config.toml
n_layer = 13
d_model = 384
d_mlp = 1536
activation = "gelu"
positions = "learned"
seq_len = 1024
doc_mask = true
train_tokens = 384100000
MLP neurons of a small language model. Each row is named by its layer, matrix (down: output weights) and neuron, and shows model dimensions 16-111. Each number is 500 + 40 x the weight over its row's rms, rounded and kept within 0 to 999. Numbers have three digits each.
A block is one neuron, or neurons of one layer that tend to fire together. After each block is what it responds to, as a language model described it from the Wikipedia text at the highest values.

L2.down348:530436465496448496490534492479498434469514507427390489542502504524482473522482456458491534374549516549489554470463509532555549470560576508464514519506497515462427449529473481470485520452535428623495535500447468527441531423589590558492487511491489508411470413475499452452515548490521547535
L2.down352:525419453507446498477502526460488405498542487440424498565504483521491479519479451466492544348503503536483549482432481555522513469542586519488510478495481481448447430523465498495494529440544439602528516517457503529456533431597553562486525507525500520428508433459481467455468541505490573518
L2.down748:508447467497461491529476514479504425468531495406420505553507485504481491509481453471471524352490498503496538444424486546530504502522614495449514515463469504478474467518444474484497505487535404611501521519486511513461492413615552556485478518506473507383493425495483464443486518499501558499
L2.down1396:525440476497438465485513510470484428487536477424418498575500495533482473511508463447449559342540494530454557471446504558518554454526566521464507491516488524467455429524485481453485499471541420614498531484477462535421492454572559552506488487482504516418495442460489496425450544526500569496
Word-final noun suffixes. Final subword pieces that complete a noun split across tokens, especially suffixes like -ance, -ement, -ice, -ition, as in guid|ance, manag|ement, adv|ice.

L3.down586:543417481534513511488505393507455511461533548435427440546517513531475477491452493520527606486511478486537516498544542558549467517467452546456437528507450465406502495519568504459483452583537505468476488519573469530560520503531495500464600563548541542497578456491499519524446517505538536520
Coordinating "and". Fires on the conjunction "and" joining two nouns or clauses, as in light and medium, control and telemetry; less often on sentence-initial "The" or "also".

L3.down866:483541401446480496522449516498503550599479540493512483454593447442479472553466480549570479494460582530482517474548504503491504521539513534459527504459469462469450506478525529472515575489446515566481536520445535521474482482524524476478507552493537475537509506522504509522557479474482483533
Common first names in lists. Common English first names or their first pieces, such as John, William, Rober-, usually opening a full name in credits, cast lists, tables and bulleted lists; weaker on the leading dash of list items.

L3.down311:549396451490456509493505487459455454459520523476453452606514484518463467527464490456473512445486517488545502461481509538426454486553575536485498494482495505490477451526491486490466500475490428525484489515493543531483525484568576553448492502466452517437526548472467466397498563489488521467
Table cell separators. Pipe separators and numeric cell values in Wikipedia wiki-tables of sports statistics, election results and scores, such as 0 |, 2 and 1989–90.

L2.down385:518412454492470467519486461447494416486496464461429528521493458513445461504488472455490559383542509543512567498486481550504566446555552510496494507502465496477457417518498472463501518443541425626521540516492473555468516468609541547509500540501500519410490442440479484443485555512488581467
L2.down409:510456453488476437537533488483499402480507459447425502570514464496495489497483445465464546327506496509498562449464483570526536494530547484465497501514484521459473467512462481489490487481534413609504544483489523539479479431566569544466489498526480513397507430479446464423499548529507608472
L2.down562:543461492522458446508533467473499410477526448461411542513491463507513505505509465454452523326502520480488513441431481530515548483526526509494485514508496522455504449556442452505478518466536444590524566483471459546529468457552552525526504522501504541410484426443516476453475559525514591474
L2.down1093:506433485506467466525529456472490408447532469440408500563483436538488467490503455422487547321538493497502553465479491547526569474536530521464465488521498513478482464523485451444485488465522431627498544497489491542481473440534553519507505503482502517422522430463478478412480565531494575482
Name-start word pieces. Opening piece of a capitalized name or word that continues in later tokens, often in lists and tables, as in Mc(Callum), Rich(ard), Port(ugal).

L2.down96:505486469518516500540548493510522500449516488484504513554523477507509468481517542499472480392445475435420548495462523493488482540470503545601536573451438437456477471470463506427382531473483518446525446573521443524591544553488515503490453522545528490555479497511507461625510500429526510461
L2.down389:472451534500518520498585444516485504436490437478511503516468399412489510521495461458451543438513568453526472503488457493503500453476562536479424533500525515561529516507448465477510569583464526442503468487440488569561633598506485538498464478599463465555447542467460531590469511441455440502
L2.down1138:527516489536481514446467462521451525514454429518531479541444403569521508492467467547488494505504519430513522537549546491401409526562553536532513586545512540408462424480474463590536459526487535437569482461506452478529509497509489584445516500517486537425483540493508524582521509491393491546
L2.down1234:498445552518514498530466483497530547470415537495410455495499452478589502505522544544471503479436523422468408519505495461484484457522500487503482447528465532555531513495494495451496588564405498505549555453426471577479526532431523460485509530627509472499541553489518500473459543452517479488
Sentence-initial article The. Capitalized articles "The" (sometimes "A") opening a new sentence or paragraph in expository text, right after a period, heading or line break.

L3.down765:530500520462519447525429432520554521499506454481506517480459519490547529561539561567593432490499488517476422490494506361497519525466457478462485527480531476467510518516423425501513529494519457467451477483454500468537550522478558423576497510428553559546608546509532497461536500536479498490
Plural noun suffixes. Final plural suffix pieces that complete a multi-token noun, such as -ations in Relations and publications, -ers in followers, -ities, -ments, often before "of" or punctuation.

L7.down14:506513481520479456492495486620603504537498479457484438548482475569455458473498532576461490569564478469448439494471503526537443516499473461514398470448530586482510564453502480470537557489480494498497555493500480448518477446452455487428463504466508527430545481497490538464444487529493528523
L7.down32:472512482488536512552469494506501529578483541564468491537484515506492542516476518480453492483520520523527441516375492497556447524494423439535577439541550515455469534448438483493551487532554438459500518528541438601478554513493523468562573512469527490494540499454453497432450458493514528499
L7.down137:522456494481538536609455528500510529528466507515483522547461514550518512516476460562459451529533519467550489517481568598480435509486451517561458558463477500485484487450474515472477502477508441510539483503521448572473475549503476513529482479398551533447515576487554521490480529450420504501
L7.down148:491500566535532470491502489450432458457448601516509512532535552541461485492443478446459484561486509491477556476473571493530479512469405441450464471524520556487502529479546429438536478444485491503510459499501515561485556485500521508498443521539500494491499540513478468523522477511441526501
L7.down195:456462527462493504492551507484546460617476448437524522457464454434571477521496503523518480497618499468528424501483601464486523491559455526527398456518516475458563471500454462546496502586516478519452501441493462463523523590458529520506571509544580480487483501486492536528476491557565552488
L7.down349:527441461543502519485516480469470505470470529536513473482622516520540551459457525446549472521510495492498523492547517510513429512516498444547541485510520452452539487531485500466480511516486431497448441531613492456460525470466553507552501525573483513497514489457492500533568508564535408501
L7.down420:505511421473468494534431533533492462526495463472461475549499592509561499559481577567497479487545503474442498520541520485535523468514482607463540464469584491507523517479558497509507525544537508501545523438416514524497511487449553466530481493457428484514537453451441516467549483532447481451
L7.down477:464457556507557452450480547453542537516506490424440499473492562548447495482496448489488487552525476446453497490470530450491489548511493466528495487520468430504468459533451501488455492483505522518476506482494470495515456541525561523572546409439473556551511552488495517585481532445469536507
L7.down529:535525520494449552538615485479540539507471558555543471513469525465456544457484514513438508525519443444545447561528564470470444468518469504461464541488474540626478512427459431509460448533470549432566532551504478459532492466556536482520475539417505461498540545466477493438477504486458564471
L7.down546:506547505564537468501445515542416586578586454549485490438514500494526487502442509406509483489442589479518508518493470490530441457567530506551410487482465466457495459509496475484486486487604481478546415470532450485534504499462495500499496477488558502485500504497521419453473422520572487445
L7.down889:579624432513508536574582480500525471431436462535490458545490496495447467491419475496393481490481465522497504508593462486534481475514496452457499422502485544493470559589532475513507515497528515518555479537490448480453457465489505496501395518407514519495498508559470436453427529577448488499
L7.down1042:552485483482484592488497531539554512503502450590542463506505430501516474538499548531506475511576476482460411470445507557500434442507507493441471498528510505566481479416529500512480492462503514471529519482446410460538536493528553493494526522470485516497494541507558514514452482518480530514
L7.down1176:507438546518510503530527515554516487498542462491537542537579474445555530477552459548496519485505481532498506465461507560501491524565534544419428542535522504500510520494564476502419430491544558554520510484529527379520489521453525523560529447444527563543416565574428514545483565414461508470
L7.down1279:549498467534567438492506481484555486568507465517445550458460654517486445502492524545499522490481480486460500481502557448498458496460433449466498474587468563495534530518472560502578445468501514454498474438447459538505502552510503559495455539504493508527541530513499481420426491519472545531
L7.down1307:490484451482488523574547543579543507548465529515446479541457470512546499469426464527504442507488455603536500538570591509492523484542465548498455547424562513550496518488485496482438503501482531497574491503486470457536471493584543522471506538489391519459563558406552517475526464527481497521
L7.down1532:426457447507479480499492480532524472519497525405593458477531548526526412431492487559518487485519546496441483491553507513470553534521513475473498494365553508491570492475434516485519525549484486538539465497495465480469552554437543504544521474526478443471502635554436543513489481580490538474
Word-final suffix completion. Closing suffix pieces that finish a word split into several tokens, mostly abstract nouns such as stab-ility, disabil-ities, reconstruct-ions, invest-ment.

L2.down8:493476476507492476491481471583555509552515558544427549499510487479547521532429489451488534482562492515475408507546503520540541483419474509447433576497492487480506512560465524510526442518534517460447509479516456485542515499599477432487476535520551473537607433503475536557496430530450517488
L2.down33:556435471521547443545507501533516448495564468366435498647491496476515465585491466492498526326487528459501501453444481481562508490542504525440502479475475516470485446510504429486554508490523379563496488491455495530466501414575602560461490503528468536426485418480483467402482539513493568431
L2.down732:476578468550470504434463487513516533499539508535486548554543542479516479515396478468477503489472512537504512527502493477570456538504468473448487527521425474438528490607477562508506502453531463464476560509533492515481507426496551478471495483457502429544503382515464481518464488500581534424
L2.down1125:541521479472552549519580472517502458465548504539393484489548456500456515527441501500556451534531536454494484540491477508470505480548490538382510499420531579606514509546437528498510531487481502550529511463512477510490510560495545516477504425482498523461496576492546502410479531488463496414
Coordinating "and". The conjunction and joining list items, names, titles and clauses, e.g. Ministry of Information and Communication, Syria and Croatia, Life, Mind and Art.

L7.down155:411453469540486478514555628514474575473533525537477571565460518555508444444508490478495562472488516469548482489500459426543482513546528516491549509454538527445583475562496484509538437508555406485501513569537527508491449433477465514564506480462513473469509442511525467583519538490525488520
L7.down174:563480467517510444526496492534442483497591509470474552469500556569433578479501490418526569474526584456462438447525483514464569469510506520511552547578562492481499456495483408460479524583521521463489482512502515476473513543486493516487546544443557567473528615499486561520474516519467488441
L7.down357:464500482505518532490549494524444441487518485488446554503496485489427487524480484491504487546497554408483533525497494505541522517525431487565460530533501543525462527424506495473501536543527533486551524528468525418536535455456509460407534547479561531494478476481512454456509510444451573511
L7.down426:539450469401565526524441462469552492591499524568492538509489599596453474495519476505573478503513480554466438470425451534517503462522457499547602510530495490408436473489531473468429511522548490516548499531533521563427496580476473478508611514553569503474509546518510512462502510487540509465
L7.down433:565473552451493457464446468538505459502531509489525505529440525553520457490469541547588492472524539457441492500503497521494596479472571570533553512525475471482465500508467387496426459465521487479542475500474506512491501507523485460471564508488551529491544560412474536498451527563521497533
L7.down692:475583490462460485457490467542503463510489454488564491492521456451523508505473557468513537528551521559528472508445528487526555460475515484544474499526543563532498496484509411433509455451472495533542536527561435505501452512517402452463499545478512493468525471464439565531534550488458643469
L7.down833:500463470554540539492460465469482421528570526484512510585547498553446486484518421518573472552437523464493526546483456599479551581535470497560548542572518494517387515546489474461506519572564544505597448531482491556456479486467537505581492493442541530530493521461476450537539504528417440526
L7.down837:464494468505560531474428456481550513527486522500489484489544517512482541479491550513451476484507504546510564495455526462453464615467511486534565587548456467514510489479517469557480501505563494529517482555534461469593471429489455507542525503495422467454511514458519529499502525515516523538
L7.down1020:566480539466450464512461560542524493531433476467541506485505489490489533467500563415475542473534567441490557502474566523505581458524516581474509570560504509520430529460535581476507499522544504522526522495579487506476534507521573517504457486540483499507421510563440522487466508463395469483
L7.down1280:545464544529583493507483471518551507488498514460508463515471560444450496493431488582553421532480467536485510523518499558403475455501506500537604553483486527505483557409503469530430480458502486464490539550534502580509545516451493473533433536523523444550492595493552505538530467497459534507
L7.down1286:483559439498472515472525496486539444455439472557476526577428559567451444513471553504507507457486459472509527496493504516495537487452463511531596586573560496526479585562471528517497474517496508550504482529503477499458543478511530502514539543485521429430460521481483484481516418546504462525
L7.down1303:570558492495411482481403499504494518514458541510538513486563510463476463537503567518573468527442513510524552475522568476414493438442453563560541575506530561529407488491480470448492542469542470407550507464516460522425532543568576526492506527503498512502481558401514534494484500516449474474
L7.down1326:417540412473477405468483518518488490430572562493561514522500460506539475511566447510554529489504544517531518493486465480504495588564553547491528512537458458473517522471558454487508519482445482468488438541536489476466569503464570523535454488494534449457463478531493481527496478467531533483
L7.down1465:377474466506461501534502442521500452572502534538503531491494492479490513470558517494535512486485506540540485488466476556548518491476565438453491479527581445541554528543464467518483501475526439461519499552566578479513433523480473512546479482518502507473545466534457453480477507527505543474
L7.down1466:443433498540542438456502519513509530494427498494492507547513473499469474483510519532585490544495497396557539433469471480508559549467501574487551500429554539486466508498456417457472467489547426596522487525489553550443521512512415524522506462474509409455504478502564496557551514461546508544
L7.down1483:462505442504395538456544486469446499564536548498454527514474546474504435509562542610540484486493497465587460512504486497551530512451511524480450495496537542476527494501531516478510501415504489479497433489491525512486506536508480461503533454474474510502458436489554538538483565520486521448
After-number delimiters. The token right after a number, mostly a table pipe following a vote count before its percentage, also units or punctuation after years (1.93 m, 1969 meeting).

L7.down63:477611481532489507490484507495478541569500483581390487419510460523505529492526431446561480565516634507450468467469491513464488540498515595529449555521504485518435513461519530547460564481529490537522511437521496520468534476529456459428472513479477579539458572501514562472451555501553475509
L7.down115:555496498426496519462499560495476446498563543517541546477439465466567474477480533513558473483471519624550463467494504458557494493526472423511509470447571491539524574496496546457529485479562535516486515586519577563514496480432521470498536544479506611489496458563448470583584535556494544430
L7.down253:478519495503484468506424519552486417483430482531511418487436466450459535499428493492579519539487511493440493494480524410514553498501533542482503479527484523599496514533513525487471501491517522450534520501464573481473515505498518520495495518502578569501503537530556497535546554534441446456
L7.down278:443459472460505477460585495499489492520454545525517521464462526490528512473528557520499520490512460406499469514539476512563552525517528513552506460503506485476457515503506514490479522519502457528472508496543484502514478512463509442484525503507485436497471498596426448473431433461548552456
L7.down338:480461485474467501515451574517535494494492484518496497528464484461515542483549561525543497486496507398592489500551433527541569431447531516504450575512499536493505460543483438510487468507463559484470511490513516450554453510469523548457604480499534494515510469477489468553439515503533510459
L7.down356:582438512465485539542539557540552435549539523509538541573483503458487504436494522491462553447442468529595502574488572526499464454527641476450508537552558523501567584505458553479509517535481389451503489543504479484477503489468501496469534441444463506489429534517489483508543493607539525475
L7.down553:474597486552516477488521396480526518511461456573471507473469484539390565506548502519508594443440524417516479548472503471549531455502528485545461457460505448489522571497510486480510557489514470445554482496474437464537520531404491551477494448451494503507467531500457572390436532517541582485
L7.down597:517504422530512510467480443425536509501452512511521529551495460536381469531517495519486450502434471503482542529457500490522515446492503524468486492483504493559502528498470527479497499499512550494483503533485518484470512451478510427491453517437518429503543564566482527533600542474448533453
L7.down705:535489497484524507491490487570487492504512533541472508513527492587492492515537562502498438478547465464454423530510476431471545498542596522512492451448537523496496520556533478551537539453513536479468471517427552579558526490460562475450427451503523545488476529502487413448521439501442539449
L7.down740:507529555534420461425527450520518430494591455503507608420488465525479536574529461505532468498491500473542413481515539490538530511468457467451414463485511471495465527517504422448569495488489510446464477460498492444518504514412556518540509545611418514524511446517496541513479504536476527484
L7.down764:473518473492495474550482518511578483498500560530488549507547496464535473453455460474438521483526458467520516492449485523516449557546473499515494485479468481512573485506502478449549519520512528483491454477445472451503534516471555458525457497488499518431567539473565520507513510492445527498
L7.down973:494511562586534501512457485417510493489439477483487474517470415531435496512463522506520519464491523551485518531528436453511466452621377423445483508406478530519532532513566517460460526498432528467548487502500503476538492529528462529491425474479426491465552571535513500453467485489554485436
L7.down1097:493516444532490524498491515543522556534522515519517482488502490534470497456525503533530561575437455516525491475499484524538486477548541537406470562413579547487559505425587498440411472511432524482525425509495493454493458573536486537502529523492486420504459532536467492507497556525483470447
L7.down1372:482495511506503519480509507543528443504445542552482520543517477432512545530534569507510498466463477486544514495397614414558555516443489505491509533553539506507520514524533568389573524485597507405482544475531445471471426514460588424473460579481457534456550489506488495443554547541488477461
L7.down1406:610427544515474491467480550518552452511480459457473517469491542567458425515478468472524428513524521544476552505482551464459450496476522565565503432418510569520472457446493507508516565430430513542514502498483526537487480531452540506488457450478447563509512537528518463502499513544451525505
L7.down1431:487488484503516438407480534521466578514489551444521478569503520450518520513530515484468508439508506436469479495464472537476474481525474461532458554505495496516577558508548450494477457471542533502521554474457466533483504508444507428472526552534564458562528513514462534452490430392458491520
Person-name word pieces. Pieces of people's first names and surnames, often the opening fragment, in sports tables, film credits and biographies, such as Fran(k), Rober(t), Mar(garet), John.

L7.down61:549467482504544524510487542502410440455488443510466497503504473501484569460519434419523459528531511505495498499500479485488461464551481484498461533596514461433542520449533516523472500548467470421501505489525544505468526560448440449546458535445496514438553568554470490482483492433472471502
L7.down104:573453504476480508574512501552546501549472518536490453484523535485505489486509498552546476488507439467527496522466510477515539549544480489461516490499486493473527492459541482499477507552556461493509523470481485551588539498482529591535405470409486411500529488475534487523413464507511465526
L7.down112:542455531497565474540544447460482512503428483531467490530498501386486439582523480534504489482501499444470444505510479401517509467507447494513536546467538507492502530474551501480539433480515518459520527465538453568485493542544489500455492492503639476508523500517508492453430526500493519518
L7.down331:453485469571544402475502534573473475499463450525462508437501481490510498457469470468555459518573452492560466493516495426499458494624504446489543480472520451452533520490545524546513500502497496466494555521498514466440540480473480490571493489498478503492500482501520520472475427481506490487
L7.down399:597473486517481555567475474547543436413498567529493475512513519460512542402501492517461526464444513516536488493465504567526471480437513530521538493549425504489471443459507519464505471464493484494494528501493508466533481507509538488492497477449550494546496483489494523532508542489487523504
L7.down527:480553437559516421488548515522482548615528604511494521484477566471451505449505510552489450514508529536496528465508565526555472512460463490524491577512430541550396524511566499471472501499513497507487553473538396490474477470438504491512443597431451518544524471520575564552425548493493457526
L7.down575:477483496451469507475490409558542534507443503485455522548561462472497513506468429535477541562540435504503452472531484480526575500479448558487498459390539511527519537518538485458489555562504491563505460532521537463544494490538487447510477488500522443505507477482536540523533441551472505523
L7.down600:419520485522533490548474481518514530506561548511484553492506539486484518522440505451419534538487486547493446448531497523510427530465537539506461613512530467489478593463539460546452519517420468465492542484494473490564545530479509431535462484491433494533522480559592511455433499525427468582
L7.down614:546468517536478495503431539569489466520499513463532471533485436434530510503521467530499507461545470484486455507487461513470467484511527548424422453438496487561516518449455387556574495585475517489568454486498502386551509511493468496463459508524502515504544557511515449478498472487536471577
L7.down809:415456493485451587552523489496522559419513453492456504476509567485547488561446496556518468482573506527465456503470462418551503480516543458543539504427505515462578412540506529396592518511528494563450481472442530577513583489490527549520552479436510497480515464486496486601555475582537474535
L7.down1046:457479537485524416502438539565446569486477461435509524567492445457572554445459451500465489534489551431492536512488504578518548500513462554493509547457440582523480494487503471466603514524595530541520452461497465543488537522502508530501526504489506484463551510534523447446490533491501495477
L7.down1278:539504513520451492493482484442530461530480492445488467492447496533527507561513502485467488507490573487583524541427421509530462520471474517528458504525511536503446444513578549429497440484491503496528487509471465486529482485502496479531524494509514495462541469472521532400438500468526499442
L7.down1457:540541475568474537516462469509578555601472486485493470428480391505461486510534398482556429495542464504477484510529519543565445471513447564502490479537517538573473509485476531481547553484506447446515497477489485526510482477474497516443491493491486532485489440506512544510486484534534538438
L7.down1478:500467479516514507503538526516505558550528459500466583422533507483493456481506539559515484470527605568465471539504495450505478481537515491452530519520500513490459486437531434562519529516456522480470492499520440562423481448522434561443483523497478512502478506432458523515519487551443533577
L7.down1504:554481493568498504514446497520581446548532501479468517496557504432457439510567523423454495491552481519470480526474538518544505478446443472484498534454444480483516485522507517490528498465495453492472547506474488479546489484500521498510544541501484508526591474466481413474481559478540489511
L7.down1515:471498519505438497454522499576458591486482509452477516518521496505453527523509514527516516522526462458474511476532517523550515475404519519500475559412444511548511546584468457511541530541536477485486523494509498483460558477551464439510496485459485430476501427560499442518435509512482478509
Coordinating conjunction "and". Coordinating conjunctions, mostly "and" (also "but", "or"), often right after a comma joining two clauses or list items in narrative text, e.g. "…father, and completed", "2008 and 2009".

L3.down419:533495486446442517497455439483477459468532494536470512475485617527497485487478500467499525505456538475518425519540484481492552453388463506498545491587536416503575499546568418515476496579506469458533485438478474494505442487419479456481479390529432414499419514463501425425559527467501522518
Sequence and former-status words. Words marking succession or earlier status in biographical or historical text, mainly then (He then joined, then-Minister), also formerly, was, became, served, and list-joining and.

L2.down373:532456467555486561525483543525486496561474523539450465544483426477488514480504511494511519532492477449464445459459447475514445518577501477476500519513513458475464469551500517550515559456508580530508488515520499514478531473521438481461522471525515486556653466553558489481514463533498474507
L2.down654:525464441616457511521423505511560498488498488514456456514538482507458510507525561542537514533487435514483420477515495413489503461522540520503485496452465483562459507529489483521485565522430488473512563502531493488427488482560505459470487528573505521533589512457526429552528502480488463456
L2.down819:502492487537430512477500592474543490491455535534463516557532559488550524535522553455524541482491391489483445479501545439511537486487507509466472493467513459528452522495508509504497576500448535479490580475532513529520535532505521479525516513519513471557580475451552457518549527419546472443
L2.down1295:502428426580477478549439503512507486484453498461475475498505514478540524498529558534517519463463440458479391494505540412501468469537518441480506466500477492502496579516503468515540581538414523431583495479489505486502476512453563395455460510555502445580574500488524461509511575482511467485
Forms of "be". Forms of "be" (was, is, been, were) right after a sentence's subject in factual prose, as in "the race was won", "WLRA is licensed".

L3.down1332:569578480473513488548485449517507519546520453470488505590441478497514490528498529542462446519565515406553483478535491521500514557492490517452411473538479560477482484494516463559461462490481526458516522524425528479574524513483455594510481506521457486504515482507430579465446527531491455461
Paragraph-opening "The". Mostly "The" opening a new paragraph or sentence, especially an article's first sentence after its title; also first tokens of list or table rows ("Spec", "|").

L7.down69:470474529486460554511427587504513416472463479444505499533533545523478530449484482488497526531396461475456457437468450517500515592585521593507486574516500491477588433543474461527495565504481559466520493541483484482552544482497531515523562501504512458425420467527535396468496544497491475470
L7.down94:471511538451509491475478549442393523460483452512383488462510486515449440466426483505513489529449416559466501484488564519517479589537505556517502511510498553513528541574536527434387554482458464522458460584508524465482485482511490501573513534477421498503563442488472447482479548544518516510
L7.down218:505402429608484490497501457447553529537528481492497465504493456538492476473539573502477565484473500470508471495436520461523521509480497493481506496523482508481496622528450491483539527581489550468487530587558507496537465520475485362507499558491546492587475516574497467470444527478459508434
L7.down223:388520508558545525460445504462509482581529547505493492499553474462478495521540431470557523513510446477529524477509437469493522507438456519496492472430455448459521460590494485466512491537524531542500451568530501480495592484491485447449439575493541427513478522441496408530495497542556585518
L7.down239:513445506489532518462469565528518425542512518420493481487498497552528481558559529567450560493570478527492413482449485545503547515523454537509430497552455517527488610538488457534506551503469476484497477452539537499467511512494528507590501537543413518547532466584509538493482495462419462484
L7.down240:494549482533482478484512465492547486480482472479471517472534460513441550455538475515533469557482515437512584450542449450527484492532511522436470480464536478522499467498537495489501525578524517399564513472482463437531510550426517540424543501613550498541567543430498478450479502442588434483
L7.down448:443479518588499526505447512477535472549468451457429523537418490495514547491522581546567525451472532469562514471446469557477492462496555510491424465509580508518548584469443438475546538530470498457518489566393512505481456526443552439528505488500473495539467502457485525479457495431446516468
L7.down630:416462531553518470437487509523498369479479427560545484513498496508505487489484407566484494510471493526515533467469464493510439482494557483491473529485474464488527574563501474517479513519494507550519594537594503527525511514489518539486484517504521448484544498519485530477504490440570517507
L7.down645:539477465571448502450549538516517491481478450495451502479393481437495525498516520556534511406543455474498577504548544491499506420503482552502545518513509501509546551544487405491583486567518504494460469475473552529505495488492499511559479531470504464495493509465522506552484482507517580513
L7.down728:504487461474459484555510514507538424481500549469517518461506506408493478469578546544532523506524505515501526510508407447537536513458471519531417496410508560409477508473531498445546518513522632406504512546522448537520496542469502500526555528432504442491450534492495578503480499534560523464
L7.down824:570479569491465501515452479509435513525504548406462464540479537519506494546505464447484529529514462392444521507527520531551512483444487596469534520445519521488530507547461525531570510469537493516487449492504484552508506564543565512474566478580507499484545464483528483475522499492502561482
L7.down920:485554551534488549506441504529449544500464492381516494526498513469530514432527483516520468513415511517479489472455527537507545548433556471492442522462456525530490560570398450552482604551513478427509472451475526463463475500527515451503504536497459487563491499546459531513452495463439434461
L7.down993:509506502530502509476526459420525487448571511493426558420516536569470538529538495474490448457528495440449485475543412477526561597523552486517552461608508495473481469424490526508498498504541494434529526577540470495487474465544541455439433552527409486561486495487458481477458526456507404550
L7.down996:559529523527516524554493483484538498452552414511530488566496520521545538610502470503500512503497566558493481469587497475504447536462460497477459555499419421499493472494539463574523471484555561505559469538440526502419469536431494426476523504445522547530517516505485435508531553464553499543
L7.down1327:482536485536463457553532555481543557590475477574461475469513573462512458493552618566490491440511436465516479461526490479512510459499447479568494500481483516501588511465507432465539441490506478509475482511525494537496413479493473513434554483530514570469424500469496553529438455499533463591
L7.down1373:486525476570544480486484509441485449520475518552498470480497463450544492448525560495466529536461420516507519466499515487553447436476500515505432496488470489459417553540537509520518511468446492452524568496524480501498491458494521382540489443453557518547522493549486472539530517503502515490
Adverb after was. Words in the verb slot just after a subject or auxiliary, mostly adverbs following was/were, e.g. was also, was again, was recently.

L7.down56:529441532535492464504501511524452588419556557521508499485546444455503544517458442463481454521552480538616528501530519457490469487497470533457495556507421501485478468538522486548516479472478494581546503485536464501478496515457464542483439459496499486491533507506440507506474538463485481488
L7.down65:451528513433534485491549446552500504404470457463481571521538499521492522527479484534585444521502522524563538494506464526502510468545441471509485563480584487511463504496491524502514473561585590499484519526500569565464496537472472532519520602547546452499539595518516484472503459500556516468
L7.down654:566536504481574491501516503506494554523525448453527492454510452524521497431513470507551480547488487476495478452571528508417545529519486547551520524484533508501472523457463522555444560479610498448517461490492463515523435499506494504525494394548509538455537579509501461492489502505488456582
L7.down757:546497518507531501515546542487533501499512488492522538519526548521600490498482448485565461541495510501471512497549522467445525523577523547577546437458466530488534595457516535444504473485471452519547463425454501550448525540517484499510460466504510510472545523552489530464432471440453514454
L7.down776:511458500517556518474444497442462496413536537499495494533392512522520476491525472482443575487508508454562475455444559475485435429410603463487550452544498520579581496527484425517567556501544467496550539545580517490525516533458446539554511485503499528549408511523458523458495544516506444514
L7.down866:527445458448505506492522546531452569454510521562513493541576502487556568512511491506415523532511465497563588487490460464444489502548440525465515560471483548530473494500522505501498461555553521575495569505520574555493507517468477508587460498535556463530499599509470483507537420477534467469
L7.down874:488423500565460493503533455491560430487439416500552472495513458492580517481471558552509548514469572458570413523471491540495474513485493532492461506540515469481575542432497416482476452529503593510545529464547478468452514560393487503458497414509453511497559544529497559488518471469477548496
L7.down1057:546532446560481495468517480496456466455450518535424510542538443517440513492506491516511538502517520459466488519454494438460532518484520558506526492579485517424474498498594489481508503481443481463550557490521441510473534507452445458606511561538537547627435559501478549562565467491525561494
L7.down1123:471501490508484507546437459545577478515468454458482471572477581509486527567513400510412502477531577556555473465493481512479440494505517461480489551509548486461509475444444469445582461536485504479525474512460472547513502505574479538491460567503506538535536505463501542541500526509559531553
L7.down1183:480585463544568554404466531541549487544561424414484548470471460508481499445538483536529437465511542434570493507467507470492455505552435469543495500480480591488470505443478484469473434483605509475529499472557458542479442461503486492458476485526533532503461503544479545479439487490529527535
L7.down1237:530557495528579470457507487523472466437492551464479463522398482483416583474514558466531490501564521523468498513446484440503562556499532550499456468515407491450406456543562450503504520514523461501493514567544456491523515488468486558522472474504506514514542515470545462505534554525607523459
L7.down1259:518412443559522433581545510505479496481490509476547487511525501489565503512488508451434559520447419442493481495532477468439500540480542535540509503480515512451571400477516465511589523540530472498520510495545561450464541511436526527563452475505605565451433583548464508501549471509456481505
L7.down1311:499569524484493501438500451470451414541560514503518480623530472530516542504500571566483541477532470536463510511459532485523487513509482464495493557513488429533456567447459475467490503561522506481529483469489532459489457545587497500445436560470418478523531523564477473530471442502468486474
L7.down1387:508500533493563471384553553463439516469532505533546472477499469430473526519431498463529508470442434516524521531523474442524445498605456494496446508547480455477444434506529478519465542512547467476529537537441505511464566524438466504571398468575545492476491522455505420455528453516479482553
L7.down1476:452492537565529402542549526461517483523564489527561442536516483457624531417490520541622485454535560481583482439496498413499462433463549533516441478515493450488516534481519500509562461533525620514504492471527547484483539559516451531495458525546511481523507556487505542444494528427556489471
L7.down1535:535525495492549574461572457530488468449467494424493542494558507470523561556557507519497507457467507435489510464487471453525542481509431470564484467576476526447497495472602559460497529520482576516473516495507476490486491528492484520555484548554518459550516505476442575507485526433448518465
Sentence-initial word. First word of a new sentence right after a period, usually a capitalized pronoun or determiner like His, The, He, It, and sometimes the first piece of a split word (Or-iginally, Event-ually).

L2.down469:490469522450561456521502480466411484454501500506566486454447592534549506485450447510556515544481540489588511535492531454470494418449495410500539482445473499532449490486556526412492431534527510469533489581486482444517479466488571488460489538506543607521479570455503534489568484484463409519
L2.down817:431498491481488487504508491536470498535505500550427555453511484492477583507487528498459571580488488471463475546537448519476457555534487545508553539538482541588557550533519525473510470579518550425552540518459561498477555479510536539466454481541524488523445561528452559518522484516514471529
L2.down887:440551432499521505504491450463524455534547488538448548516460459498383473476539523491440589440549491532487525537502495491541490529472514494463531509529468464488480451553452532500521456582526521476573449590552531473548557501540629509538560488532558540476418466571436514497479505538527460498
L2.down1201:461500482513543515522495481492549463567539471469482539460519563519469451479486525426557525471496498487545519450484564582514458457433456478515575526501545435566514584517451507454493449539513576479506443501389541561540471399466511508464505453515538573480540461446461542511518513538481497475
Field separators in tables. Separator tokens between fields in tables, lists and LaTeX, mostly pipes after a cell value: "| 1,187 |", "Genus: Plesiops", "Season; League", "\sum".